From a checkpoint of a small transformer trained on Wikipedia.
Size: width 512, MLP 2048 GELU.
Architecture: LayerNorm before each block, rotary positions, untied embeddings.
Training: a variant of Adam for these matrices, 1196M tokens, 4432 steps.
MLP neurons of a small language model. Each row is named by its layer, matrix (down: output weights) and neuron, and shows model dimensions 32-159. Each number is 128 + 32 x the weight over its row's rms, rounded and kept within 0 to 255. Numbers have three digits each.
A block is one neuron, or neurons of one layer that tend to fire together. After each block is what it responds to, as a language model described it from the Wikipedia text at the highest values.

L9.down1730:149136141120142110080136157137090175129130113162062131135137145079150125126124086098126041055085110106130130124137108116110137153132158176099144109103121006099131081128122161150176090110127086172110146089095139066134171093162119155147105083148108094148104146153087119150168106140117154128120130139124109178135109118162135173133116121124135153094215137128108160170120124103120135140094
Head nouns of noun phrases. Abstract head nouns ending a noun phrase, often after the or a modifier and before of, such as number, rate, role, situation.

L9.down2030:049139084151157170126090128159177073165124212121136144079145189113144119109084088104097158137188171120070140134139131132151137134135119129149229133127176167116171082117089132140160101114100088091162084153132101154110144139169120168139125156121152165124122151144116148154149147111100122069095078158123135151058117141080132153094119143137163129120125137058106145136097117120153105121093
Number continuations, "of" links. Tokens right after a number, like years, decimal points, ISBN hyphens and date commas, plus "of" after nouns such as Duchy, age, area.

L5.down582:167165178174158113151093086208093111122150151077140134105119109121127126097201137125096173090134110162133161109115131137125130107129188095195146100063108064089148075103097044060153099132101113114120124180074111099184117102186117130127133154134129112154140095099089110096175138185128080112154110131175116126096144140137130155140098130117093102122120064161124119128104148168146167174127
L5.down621:130088109127152146044105166122136138136075099108109140180106093138153091141142176084162114181105148111088102171103066107166133119116081161164137138135115149120146139148144127104095132110196101135113153135148083117151104142114118160152200122109082170155102175166134172129091094170134182119092135143114149155188149133131090148073092136136127150103115077138115156109061089113037085114117
L5.down905:114137078114121111135057146148153123146125106093158141176141075160116068160151161149150136136163173147087155123106146167159119130110130192101168117147205146152120148127148079191093167070095088095137121137132137138116170132126139045150128101152066111165102131113173167183145125162139150136088060160138163136100117123102044087091130186145119123180136152085153132115119157170165075173084
L5.down1615:124101068102182086112118125197152093122093162120115086114129137152136091129105175130105154134150146090122109137136128196154130106098138144130127055127185126187137144154084152146101137121203075134186245127163133129092155152145156116103116136085116190113122082067101183157153094177142133107134115123146150124150169096141096192180094112114162107115127160190086203147072164112112175155103
Range connectors. Connectors linking two ends of a range, mostly to or and after a first year or number (from 1950 to, between 9 and), also of after some or most.

L5.down215:109088113121164176108155197092157163126137107119112138131152183132133141100152114060170113141178111140116130165161108124136089118110158082084108089128129135144070128160138140104123108142128137127157129073105153141185105120118136167144111132110121131142155181139131155105144154177153093176087102155156111109147171094154064210121118131098124142133121140080149091058125136119127109132076
L5.down560:074109108133136154071091117115140063170143147169119182208114128144084149145086187128155124089165094136113189123125129168072109065150098087157174114107166144128122165116102144101122144180124098099135102070066157105121089049147097085149139153121138094080130160179104128088183161111125088162184144110114170134119097152136097129100197149158070130106149164114082089109117156136165119111119
L5.down729:140115119137142168158165162120176079086158109151076104114137117136111177171151040154152133059125076110140119085135102123150102070008128108191056096150097086179123127113153141131155088130101172166167110133135178099151151079154179154130077105125142122102155126129146098137131149115186105181147101120197119098173116125136084163181194143091171088088179139159168149164145159147156084078135
L5.down1707:116129149106113117111134166102107095156101130126111086175187089126142118155092149122133140094111133040078114102092121202192071107101122060137092153118139112090150113136134109138145174142120113107143179126046144053124106126134058115145128131161113060139142127143102146137101077139117122108124176144156136139124134120142103129127178111063183160110181161120209128090148167176141158088121
End of proper names. The final piece of a multi-token proper name, mostly the period of U.S., plus the 's, comma or ) right after names (Portland's, Nevada, (CMLL)).

L6.down553:102108124093114071116135124137098132126077139127158194117083137171065108122143125127110144076145076055089167123150110154097124152113144075124139116134114153133162145140089155109075113135170083112171108097139163190082157129180117209108143173073128183106147144127165020107103115119071130128134068119109145112111100165176181127121101147149104136118106070197088150140143119075140144137131
L6.down941:115068144147087124097127131099110132147087149124189184152124157155073127109168158137186110104103146158118187135102144150061206086152134173140114125112138178158156208120150104129129078154126118090118130115121123108139114129147095189107094144123109156171149126113113099171085149153127146130130028131146111114137127122142131130151152129177161111114152084185150133154110153117114122120144
L6.down1666:168136145145072131177052111182103124163078107074110158125132140070097072183073156122129123095179098142120141100089153092032138191151142140063108074110137094148146174095178182118173148145095083089119104128132141069140129084138138113177112101197105142147095125142126189064130152132095156107108168135110080136117098091125141131117081131196081138123123145105142117143189097162082159142125
L6.down1708:073167114128178184125151195198088137122096111097146162140076143086090110138145116180175149152165121134170155148143101158134156104130077120074112163098101094106164163123155109065142131196145120097184160075082153100147130133126031181125127141169132166154142141139096098160119113129150095142121142108168080122121096070191152121161095190109122133102170145142138120215126099225099174137154
Table number cells. First numeral in a wiki table row's data cells, right after a name column: sports stats like games played "| 6 |", jump marks "6.515", counts "4,793".

L6.down216:183100116154164090066118162167158119176158108127134163113118174099129097126134223132128130169065156151120140121114096103154107085126032132129144155165160162141096186165097095156120108109102085128151174176116091168086143113145141119095162123127093178126094169095122136075120121136155086159081124130120174121107138098128110068098128148163147186113185123126161116144167128193100172154153
L6.down584:115160176150161121164032146137182134078091080117116126127111118139153055149087125169107171134112087085148165137169089111153115119143092061115126139070124180154168094085059143095139112123133127177178090133107148098124157141115108146134159116111126226109143176174170118141086155193120072097153156126152075132121127094162142163070155154153118103174140161149090116146114129154161158166154
L6.down654:115106115110107187137135185152156131153155156118090139182147142121100107096104106171173123128158141084149083112094129087151107113181157128118143136113186180106135125146184132154133115108125182097194096140062204121157156145158123126092159157111075103077109187108068099133102140087083161147095138126160081161150159139080121075150161226103093079154106099112131116119121138162159130095123
L6.down1044:098131132132166115148075103174095102151075138178126197202134137154119174061117173124172128091158185100143012105105143144133104128076143187157066095130126076170103114130121057143128160118116158093126100155136146134127106110093085120132162169149130105136052157145086064120055157179134203153159122138115074098113150131154156158172130102134096126090092100099108107172130142139137036156161
Connector after quantity words. Function words right after a number or quantifier, linking it to what follows: "of" in one of, rest of; "to" in 1950 to; "|" after table counts.

L9.down1821:149119128071126162176133166055154115134155126124204180160134172158130139149163090108154144049164129090097116086116162115092148124105100201064150146141104140099087188173186103122065199111188128116157096103161121138123081195153076125133139100122107135115107150100136150138107153166156093147122088154146129131085153140126098128122140149091149135125087145147134143156141129139139174145163
Descriptive indefinite article. The article a opening a descriptive or appositive noun phrase after a named entity or is, as in "Foundation, a charitable arm", "It is a platform"; weaker on other and table-cell punctuation.

L5.down314:162156114138135102094172122081152157131157124137130108118126117137120118157128135160144172154142081130146157086153165069149112177098125113135115130109105180138153161088137106090140119156115128154154109095122094145186116188114113082147183082166106109101065161147080104137142113198055183113109160083154152123072123188078099161136134091097128102170121123118162111089037140116093133149108
L5.down881:072115068113142169110206129125077137167180163107130161102162176088111129148159133136134104080175100103078113133098153110095132207160164183121152169140096112138047061145116090090156127194123151167164134113086172102112144138129098175104125099116140123126077102119084128198138135163138098116120109069083075177156141058087165123133084130117150148110130136064139087124136126149139176134093
L5.down1043:139118135209164116097163148175159111184162144033117157196124205147163136141081146128125075117170108161125159112110123143062163104135073150166152114086119124132120112140115109105126116143108117158115084079131134105163176112172055115164125124138086088117139127066130123150103107089090091132141115146099122141132111097134109118099131159075098164085134168083092113121139135158073067164119
L5.down1569:164139153141109093111175145138118107103125163117081103108141080122101100136185122081186116175132106117141130106087127093135095088178113129160112110088092146114141158129104121147087126114133161138137149139147104164116183192211157130118106115141179105128110154095082122157099115119083113181120087135144082126120095150087121132156123127120136125150110156191106141124112141118062057148118
Passive past participles. Past participles in passive constructions, mostly right after was/is/were/be/been or a noun, such as published, presented, held, located.

L9.down1506:153129119134162107106129135140187115145133132115094107130116123162143145170144134129158099095127117127090134135104142151080068153180173086120146129105148150173132203121130097143145104099131127129110129092120124102148153105098078130209140097165100110132055127128103201142081157158135099160137153130159071129159126117092082145070141093138098107128160145098073082088175142122124159118100
Range connectors between values. Connectors such as to, and, or, dashes and commas placed between two paired values, mostly numbers, as in 1 to 6 m, 1869–1940, fifty and sixty.

L6.down212:121124150149146124113119131133116175113093163147094147162141132149187150174121130137141065191093161107188098159115126165145150170163182134204082148097107143118169191162132170146068072131137166093166129090135142106075104182107148114149105097140126059100087130104103111095125092158166106137153129110132157088135093182114088199161133095103181144096174145107179147169130095167138118174109
L6.down1218:094109129120137112154126154119148110168109157155122199148113123112186140090100180093128123149096104101116161085167129143112172154066116130168156120100138211178104189123176148114131129127111084128140071136082155105114162152134128122132161124095103138155155146096113162154210110171144140132076170139114117108110127178123113152132136123109122104090122108099132131120165108124133112118110
L6.down1603:174114143170128205177150120119145121053123084063187103070076111175080159094108161102091051111106157164148060126111179073122128126113138055138080132164096149067055146144171137139101172163157127140137115084110142132053131095113122118116122130105139145090161077177138133153119106099148168185104122083108077126097132115148123102131138155138095121156106184064164226141148116121109075104104
L6.down1817:112117152125114089104107068129149103131159180096091072122160113134118111091128129183084070092130109162108062096120155149088186205054111143145080156097104103128110118156163154087134100128146101119129108112152116202106096114137120113126128141139172176168154167094130122164120103115126152140065110082119179102125170150127175102118152076198129137152127149137147143186093092134082098182105
Abstract domain nouns. Nouns or final word pieces naming a field, genre, quality or attribute, often after "the" or an adjective, such as music, comedy, skills, tough-ness.

L6.down19:122167101100145107158100098126089154145153139145140116147117140055089171142140100109137096140132091134125121091232170182137134112155156089141174119126083140111159111092139109095144078120087112168131117154144124138133070136084084175148107120083110128049148137106087138117158104124124133176183139060083120157137103116126103152139108120135094123087103080116144068152062098080138190161178
L6.down967:071165053128143119127183119152159152134187106156162146089116124194112104100207083101139120104138139176141119152095183109109159111092124153108164101082111142181157144224148117105152139119170126139099112032123103140151133131149124109125123106080089187072101187178119124073113122127135147171108070210065177154082062126124160188148103127102172071144072127131072174125155135101189156110102
L6.down1420:132063126107134135114049128113188144133146159084076094186165125143085106112099053145152167134192115090114124083135101076121174091166106170143175150085110109134119124099158169125179164182124131112133151187083138145143141122130123117154106102146139060190104126120105126126159133154128130142153179096137115145123105206147121110170086133106156099084141194153129097115127114135134152146165
L6.down1718:136158159121164081095163094136137115155163115107147085131145127146117100092143126123087161106123097159142136112162180084150135119136108093136103070144133123159119109134114130137170116116159211147086118115125114167115140108078128099136140155091154165085078145149142041151147151165141157116142111108121113063133106138107184113132144125097142162162132120168138171135137150094174152155133
Units after numbers. Unit words and abbreviations right after a number or number word, mostly lengths, such as cm, meters, m relay, miles, km, also years and hours.

L9.down1220:164120115136169132171149126128079153098146147073141142153101145064076081149150089141185100116137153125156039121111131115136144182159144169094172103099101174119113129173140098086051182148118122166094112139093093179104113077126136163104137135105149116115131076121119157111097096105150117109147139153130135092121129119099160183056164104168176125126072173165109051128141177115132118112107
Place-name lead-in words. Prepositions and modifiers directly before an upcoming place name in location descriptions, such as in, of, near, now, located, New.

L6.down426:092123080158107130135113122165146141131103086146144125153122182104040173130164161154127177087184109191156109088088109138203070097160148147090087163172136105078110160121164136128060200103128151103105110064166061195166131165134154094132128110122113158086138184059121131122178177120167071114121124133126166176159081087203090160157179167160108110082102145107120153115144144079103137133142
L6.down1463:137124142068189103136169148096100052117140079137104097132145115113112095144084132137157152094114112089187098140109095207169092098095100158157147136148141193159038116136086137188138112148168127070163174147169122108145152067103114122135100195090179109102182081113113132149157102095135117119104146105108145165225123150106089083177099148139117102169167113099102140075132175095161148135135
L6.down1703:081097126216183153133099124161159090105211100132109105135170136119144077124106132124123113094160175112126198125105141119147154173116138200130136186078206142075168145113118202148131107138116107102136123124095095136157206100151071140100130106051125157141139108115107196146116099129089115166131123171137137136121136146134139135151154136154083059178121128132067152122103120103104110144137
L6.down2006:158157111165169172145092177142136125085127119126028168137154193117127169160105116106158104099163136209104082177120128124122195091167127144096178105106082156099091090153144131153092185133171175122084123063139197154119130184170115093171097086109136142121114127096132136105132103114146128162131160140106093140083136095125092110170160110111116191112186110154147067084150121122063128166190
Predicate noun-phrase start. The word right after is, was, became, or designated as that opens a defining description, mostly a/an ("is a species", "was an American lawyer"), sometimes of, his, based.

L5.down475:127119137173159141114141121190088130121133093167150150076135066084084102138148112093139094131062121135189113127142111177159180135171167139106109174128099094117078125167083156091115114153109147094119110123122160134180120198112146095106047097171134123119048126130103152112159166078180129116129079099135107105121191118125172100115171173083130149165137191115174122095082184142112114112154
L5.down1263:138181063136049163122112196134120109138097128148150085129038124113114085191136064082145094096116111154189097083109078133115129186068120131078178141138104116122139166174074069128134154068092092116088114160090101096148159182148117090157105092168132061114071094125122106117139171133126125126112140080072092155152127117091142148151124158129161147105159111146130158125123137161147154106104
L5.down1416:110106078115121157139191118216083182155130136126125082187078125132158114134138178148123138131126186091105124158101088114124145135175105135072125151112175066126134178138161099150136154139075153135173151089153099109103116161132131109110153154172072087185156149105103109052153114093114081156122117110116106201141161105096123178090195126153107108125084166138155136081084162121074100103054
L5.down1606:111109141096052143135109143141170074097108156138124108100090130119174110131144144142167137133111237092138122122072052127103171091110101093112175160117169086094135145136197152109181157124138110124101149150088112078154115113160081131112085105178132147158106148127137101069112164095134136104120104134163126092138159104076121104051194119091143149137121177064161132130138175166073177159161
Sentence ends and quantifiers. Periods and paragraph breaks closing a sentence, often before a new heading or section, plus quantifiers opening a noun phrase such as most, many, some, almost.

L6.down325:155117106062123160129107147112168143054188115145166099100118116134152121168132148140104182162068152123115163183106170195049151154108105129191157114097124136144173151152079061116149136110102083101171102100126145120171235152134114112143090116105099129152088113139126115161125168093151065143087156144132068100127152140130087151128168107114103150120150119096089078108145161099141111115146
L6.down747:133111145053148067143104151149132153150125125107075126190144147139179140165072130147135134136146163059078154145115130128146124148134088138134111075100195118153171152170141149128143117116135128151111124175122138095140135076095131134129123118111127139198120142143085168079174165204083122112109142123189134129130153128134113156104143136094097126137088125064192111083113138135111129156090
L6.down1263:120107121121114097100117150156115157164142159133152160115105112136091150090065068133146085141144121159110146107189131150155073094146123100169090149149096137180088169136222160154205100111146147125128051109141173102080181194203104071137130155147101140111071100100144132114161155133133116148148074110091107125133133193129079142142164128102070163182092149133119134183117166138125119134123
L6.down2029:139146111144115164146162142123129066176105124123131135139139109147129120131106128143155134136166091124119087160110097142148162162077093153152119070115137148157137181151133106179085157081167089125132101123128178218102140107184182115144100191117119086158152193139043146079131113144136168122092095131090134133141166144099164133137178163102105175120088183066152101147206100168140164083075
Range connective words. Connectives like to, or, and, – linking two dates or values in a range, mainly in "from 1972 to 1999" and "1582 or 1583".

L6.down178:146156124160145119141167130142106167151138134072138085148185127174157106121155173196159192095092109116150145103161155117103137103144101092060137151142153134058179117118142116180124128101159106077082130122098120155123143165157097102098116079086091153199122108124102158142114141155098153112206142118158128152088130106092143148116173165133084100126137164112107141148066126120097109160195
L6.down210:069140109084068162137181173106092191117125113103161150147111148122121140149136173182157078102102159093158092177163111107149086135155122155142155129129168120099129137166166159123088181174151158124166083127111104121104102155086086142073172060092096153149143128127066163153126089142168125165137094138120114100074117134139124158098162125124112149111104175109108075148111143153123136178130
L6.down552:148126143134154155152116163100114145199138105104128118168127129046134167171151163175191118126108153124114084100122183165087145157117115184138166095099157136073076144114077131098123137072122128094081126131092152139070195123143100103115175148107153146110141161129127117151127115084135131101113172101091122130125142118148158140090095139186118110093142082130126139091186126139127067141139
L6.down634:137178100113163139130075084126129100190109117191128168091157167167162067140072124113147134119114130120104135160168129100188165134150178153210140136180127148078166134152126200152096185154125050103105181149092173093128113156071110124090156107118186152097103105103181114158141114142142154166120114102144103109166146125131124132139115098064136097142123134146153164123069135072134163094158
Entity-type description start. Function words right before a category or place description in article openings: "is a", "City in", "Theatre in X, Norfolk", "is an".

L5.down772:078114146160127128105104161139092162157121142137159157173126095167082167130101159069162124128102098128123168085145190118126138104155138136113100153119116130165121100122143092156161090140088155168091142132101135101100143160244099113094109178117118110109078205123067122115056109151138119143133144136143042166110104148094127137129091097102112126140155111152184126072149126144113154156141
L5.down837:123124146118132113126110154099164121165186055109109121122095136153121166139134095093082128155146086089139110124126130142168159142168112130094113141162060110107135113090077135079122128122092128150155174156152122158136122125110136147126098126148149135143128176204139154144099105168126209115186157116145127214106131108088083120152101098113111097090097102172122131106056147097132183161113
L5.down971:054128106109127115064162130170170130099082175120071117102083200085202095112156162093097122117150183093127105093117182091181133111146105107115101182126113130194200072117085156165084178148194144151136129110108147142114121133132159174065144101146126093101158116087169091100136113165116108086129040123128195089144098178111128152150095121109117131136179095155118162082162171105176178148134
L5.down1369:130104066079110108093074167110197110125101148138133097150144123176137082112083131096050139145199158126045171146134139111096184124150053112123107130147113119104167073134148131205140107164142154127086194152137131065178093064127141085128122038089133070141099122123140194081145135119120154142166110137165144141108103134091146116078101149129060164170138109113124108133162148096157092117179
Partitive "of" after quantifiers. Fires on "of" right after a number or quantifier word (one of them, all of the students, five of its), with weaker hits on score dashes like 6–3.

L5.down760:179121139073109128107174148103114121146104117136140079142129165160087102125072071122118127126133140187111154141161085082112161120100057143126100095141142096130148075138169131117102104128099092162154147156107160230125132117099154160135109063173124138217113172140167115159103155165187108126141167096169161096102147070117101086107148117171103115166172178166145100203061167153177113131209
L5.down1017:122086108158181150163113114147158119176176128132159108130098145138078188102133115073125146116128158161134130087140100108077129219129158113126180090164116100114125157080106137076088183062106107116091114124111122131148155124103103127145135086146139178129121160139152133103129131099148185172128150114156108166124123146101134160165137125168096121097139071126140041154078112156093120116062
L5.down1147:173143145153143135102098155161139119113124114126116169097216105102104119148185079136103142090094127153160077116086095085100104150123137105125067156153125123062127076174117100150112132174106150162096123101159144123135074108150177138149130102170142100090134086176116146081153124138140133167108082158128141129078121128164114099144120129114132087156155193102142121122111080077082134096184
L5.down1687:166163101091117151073112166113118100109154125206184097129128145138099161115115151127103140118100115152138159166118153142106124176095097135122078105180079151165156134168140107163080149140133093164157140108178155136101160117125190075165170110118054141146085142127161112119063096156106115132168057107139111156208116124174116158078126084096126123174117134112085146131095136120170140119106
Unit after numbers. Tokens right after a number or measurement: unit suffixes like p (12p, 53p), h in race times, and "of"/"to" after fractions or ranges.

L9.down283:143167076126126097160147216107158148130153085127115161159111188113087185089173081110152090065134123137159074198157140124103121095100195147137188152045113109141092110130138143107092130085099074139089030198164142154089149122109128083084123130111148201076142176121110168109117132146087103178171092094160154149059077131169058090142175134128156070150128123181125100152147085175099127126144
Number-ending table delimiters. Mostly the pipe or punctuation right after a number in table cells (stats, vote counts, populations), also decimal points and units within numbers.

L5.down799:096130120077116085151107165127110163102189170080119156128105137185113103118079096136129165151106094076145138182112124101148144174168144160139181155131096145095192157143121123146110172100144108161147133131129120139144113159110175135142142084112163114089093073163135209088168171114111135143112125096132155177092082250185006162110147133127095122146123063127118112136166103085125129105149
L5.down824:092122067182141113143145175197138114139130143131072107164118132147150099163108140076098091143117125084065144135097118112178103124131057169197133132125107075112148134102155040138111086105116114114174138124132206085167142113162120132118106110113122140112134190140146114154142124112069108124147164110154139134166128122101136066142159177087163164078079184147105217143119121134144076142145
L5.down1278:151157132111111160155159138120101154150156189117145143137066127187081097111051129162154114147104132153112122138150116059097100184122096117129127107106132158142106173147107121141091112102099149149110081060159155086115111108090114083141171121089134091131148152158112147126091127133104133114169122062141156202081014175156097187093064111178081113132106086136095090141152054149113146125128
L5.down1491:115149148154125148117131156131101109139085090093098180168086176128175174119138101105160064121135119118122096155115100115135169220134155166149155116094086123127110196159118088179065107101162104105136097136116148112093111175146117127159155092163096107096053136144124191070182094122171122171100122141130077174119135157115101140134106192081087143122105129127137119185121075108066088159103
Surname final pieces. Final word piece completing a person's surname, often in lists, tables or credits, such as Conn-ell, Mur-illo, Mill-ington; also place names like Bolton.

L9.down1828:114095107157063148110058112153125123135119133135114131085104134011094126130154114125114128100148144137101152108155119164097147137108145124102143129122105127145081179129129119123162131105137110143109138131126099136165106161137124097136134138150104141131061124069115082092095134146124176133144106154154106136142147142069149146132142137139092127131133147145137132140098089134135158121143
Sentence and item ends. Sentence-final periods (often with a paragraph break) closing factual statements, plus table-cell pipes and list-item dashes that start a new entry.

L6.down662:139127124148155140165121067111106121133103127162112111154074133121160134153196116144115166141131066141064068088159102168145157135076049111182150072151105161156147163070146149115104140140141104096128117120145150124082136122141127117107120182050116065113129154188146144085154082078156156114129176159149112157220109174149152168156142111155147103115124114160113097072143142061096139122145
L6.down1051:088130072107149112164063160103174164087155134122145057155142189115093060106135132137169170095161078116112090117143123142145171127108150110147169086133134135103125103125149127109099124124175153117123180100099127129096110056163110114138118135148121152121114130096119174045110143086085108150165101094136078133118160147118130155152122126165078072172112114134174105171112178103144057113133
L6.down1358:142125170135104138132045140129178123123185142080141137168099171147137099045160111132099117096133105123143146132128086166129112120193151182116153100031082072124143166125130134064096190074133118128194089098105126104179121117125104096168109090122111143123113155140111192109158130162149153146081167119131115177072108187150086075171123181149102097038072083131121141172160090122093136138147
L6.down1646:116163158111093191071154115096200136096192083168125152131167121172129071086100110128178151089080127121122102107163138140109190096131160093138162104068109144126133151159118159112159136168131119137174138112097081081105108115113116105183148116096140100095165105107166167163160155076176173194077160141157127141188048119142119152155119181161052101119125182121133138124179103151184120105121
End of person names. Fires on the token that closes a full personal name, the final surname piece or the comma, bar or parenthesis right after it, in tables, lists and bios (Pasalic, Cull-um, McCormick ().

L5.down416:150194168139109137122118131201110149092143084130085158164177128095155092095114110124136139074185087111144109177120138127144083145145172118164135145078133138068170148089154132182082179076139106182137158134102156113099098109133125160138136043139146114091130117038116175097204109158092119135121109122090140121132114174130060195119085091099073131122164098112127143109205087160196123134156
L5.down515:133172067131127139182150116109098082133155143129035120102158157120120142138091144131107105113123069137135161159061118119156163109121135108118085137099114132151183202162162196146107150163115118193163102127082171045125110203173072078127083189155133093096109167126113101168119097172108150101127092118064149079137077130119112114113114153109160156150136136071117233096174085150127168140117
L5.down1813:136148146145138139128141152115103131155145104134150110135065086144103077140145101078171086046099120141098130117079081110091150062144119142140086154148144163162189146143199145130084129133110109127124079147094128161134086160103151085108091165148109156117153164124159076157153135130132109115078093107133172097171164140111095192121157119161126187145166104203196098096172126136148147124132
L5.down1874:115159101141122144132155179090117141093150075133100136148154136120077095107125137147120088187169138128151106058058159095170153133119122119111129168130111080096098160136088140146089122097090107110168110184093175065078125123150146120120086140151137105064157146093152147079107119146132081123118149131148151077124107093164083155216137150082162179165156117148101128146124185129153119200126
Media and genre nouns. Nouns naming art forms, media, genres or languages, mostly in music and entertainment text, such as music, rock, reggae, manga, film, English.

L5.down358:133075123114076158169146140148177093162138134133212138145174171078152132163073094140127075143130166069122089203063136070094134112165157142173163161067137146113112151112139142124123107113127146101170161123055171112120156097073116144090160080174124056090129135105116126111138115112174134196085128123157096161139103137095082145152123104158191136113099103141090126081172138117166108052142
L5.down399:123087170141118156132197127139041130144097109132119117096065146121193153058131168118215116076134090104130084186136105106070144123083146139107199124081165176146147150156209176127099129116119097086183125102114128139090105108098091110109131121133092139136119139186103139163149159058099158121167173114167105140204119079150173160157110140110098159084102159103112100132159134148118156118131
L5.down874:093111099129171198129135166164106097159114160107112133095106107167207134137126113131127128151158125139081107119127130162107080148083110161177080076115129170109124077147203089125123093139135125115120048098142169174105134131107133159156122132109126152105072144172119180164117185082140183121064112117089058186187113117142162053104107130098137021094133166116134134124172127121160152167113
L5.down948:150141134115117139159129109112122109144186171130185057139177144134095141107117094121110058098132112147074116082112153146159156159047150104169130163103129150147137094117149177171160119126150133157116125161157177168122102081110125113121125138166152137171129139153199057160126056114145160190101143150080128077108177116143155147126120126121201104115147107097124154161144139150148132142094
Decimal point in numbers. Mostly the decimal point or colon right after a leading digit in table values, such as 1.97, 0.48%, 1:10.88; it also fires weakly on "a" after "is/was" in opening sentences.